Weights of a small GPT-style language model, trained from scratch on English Wikipedia: biases.
MLP neurons of a small language model. Each row is named by its layer, matrix (down: output weights) and neuron, and shows model dimensions 320-447. Each number is 500 + 25 x the weight over its row's rms, rounded and kept within 0 to 999. Numbers have three digits each.
After each neuron's rows, "raises" lists the tokens whose logits its output raises most directly, leaving later layers aside.

L8.down178:536497535518487521529502482504495532484535477534519518451472487541504506536484454513476521524517505540490535514489441516474501504467484506496515528480514501513467497500495518473494491532500508495508538513472497533493531513481471548499508479516505490504491513488529522499498464502518512518510519516495503531530471525455533517521515473478500578479519497507503487499522522486539504505505
raises: "th", "rav", "w", "ec", "em"

L8.down2145:484517498502492514451559471484505471502495530489526500491481462542540490490471506470510442562481484457456460477506510478504493536483495501536509477508539517498511470464497490465455483559524537508531531461451479507448477508478467475506473513509473536520515485492456498521531541487486521506525480497536493553512499532487520545539495444467474435531537509546509561464525514487487532500511
raises: " was", " won", " would", " premier", " received"

L8.down921:523492494467495501501497506474468489490503497490478471480448511512487455487474543526495512490509496451525530438501501472527506464500456492516559485545481486522488535487551478491482477505477503527542482516498510515506504495493450466559490474457441542549462535493485492495463495514508453467495489549488533504519535498479508449517482474494492451509468524458513483500495467523492537500519
raises: "\"", "\".", "\")", "”", ".\""

L8.down2050:529494508485454483492526475485510538474501472552505493472486506502495474543499529560500492463557484509504492454455475509524545511545508473487505442480484499490534513485485501461517493495482430512458483461477500497511544460487486499459572516517484525527515535498522502501493471501486470539513504490511503478503492532413528488529432526476546514516478509451481437499479490478503513494514
raises: " north", " south", " east", " west", " toward"

L8.down1074:492496471492534499505514522476518497479517498497490489505503483511482506506546441507498460518542499476485531476510511491488465420463490493467469509491517503480549454525513490575488462486481474531491503510553457474499493506502510517489513479484497521499503514485506479502524473535559482476486490529516491476476484558463544461513498448509495529440535491473492516540431530514509474502500
raises: "rew", "onstruction", "ity", "over", "ations"

L8.down2213:511472493538498509511523490489509446491511512492489465480447471488550496486529497473526447513532510508495492473515485534485501509481486499519489549486519523499494500504477495518489488507454516515501527523498514503540464459521522503519522540484496495471493501506518525492553523507501457499491478463508503479530476480498511478482498508468485484508512486533557502547461504538521480507480
raises: "e", "while", "of", "$", "n"

L8.down1161:463491507475484486544452486478493510499487483473482510510478513499532493493513538509510466500501490478539504509526543525490497513504460508510489469492510449526498536462495466493510479469468465475501508446506510515499520478541482541518520458516530519537497517485510459493514482501486532506516495460494498532487441497503488490516505479475595546532480514540494459461527523551445487484482
raises: "l", "lan", "se", "lin", "ton"

L8.down334:501452505495527531529500489464500504439513466494485484557510517513477465463502478482499532491545449504460488489516501546505511468513472541501451508454485508468496569514458544473475476514507522498478519468520512498475518512458486521475488512527531491462479483495489507493450493536520524487528504481477503515504491468512485489499517495506527494525528508492508527501461518484496488496516
raises: "0", "02", "04", "03", "01"

L8.down1837:470474519540525493502502472502499443535486501480505522487488500472485505514498517490517468459518479503490480505511504498509500530486500531504503476539488475551501524469480498508476502486551468529511484512535546496467507514536492496503517450479510481507504496480466489530462498536538534492524539471527482473483530472487469491528462452523493510503482499511496490499476489489490510474467
raises: " 24", " 25", " 23", " 26", " 11"

L8.down2295:442540464498467505455546509483494516532516461474493469510534462513486493459519479505492529519487511504455489502481526488475509494440539494539514521476512521532524484453464496456504521518509522513464515523491491466474539490486502492494522512465480531465518437497491508514495460479516475515488493469524453524478557499539527504519452464486522474440486498512491532522519526506491502518514
raises: " was", " became", " appears", " is", " appeared"

L8.down637:510555476492484451515501509536526444518494492530515453510546551492477480531507486527498493484460508510551490527512494474519484451490473540478534535525499472487553592438478491497500474489527498552517508484499494491497548494533518486507534520530492545487451490515485484460553536512476530491473480501492525505502482516495421471481539500542474484503480463509497525480542499476502463532505
raises: ".", " and", ";", ",", ".\""

L8.down199:496507481539509510538471511494508435483544487468520448487521485528484487539492548493500497534489513468491508490493579588501483497420509532481515467455499513547511481499489464500553504482512476507521452485501484523481494516535503526530508563486530492565528521501484533481522502496481494545527526488490461500493508523551486517479523524507494545513513493507495504522500506488481536505473
raises: "ime", "im", "ima", "ence", "iet"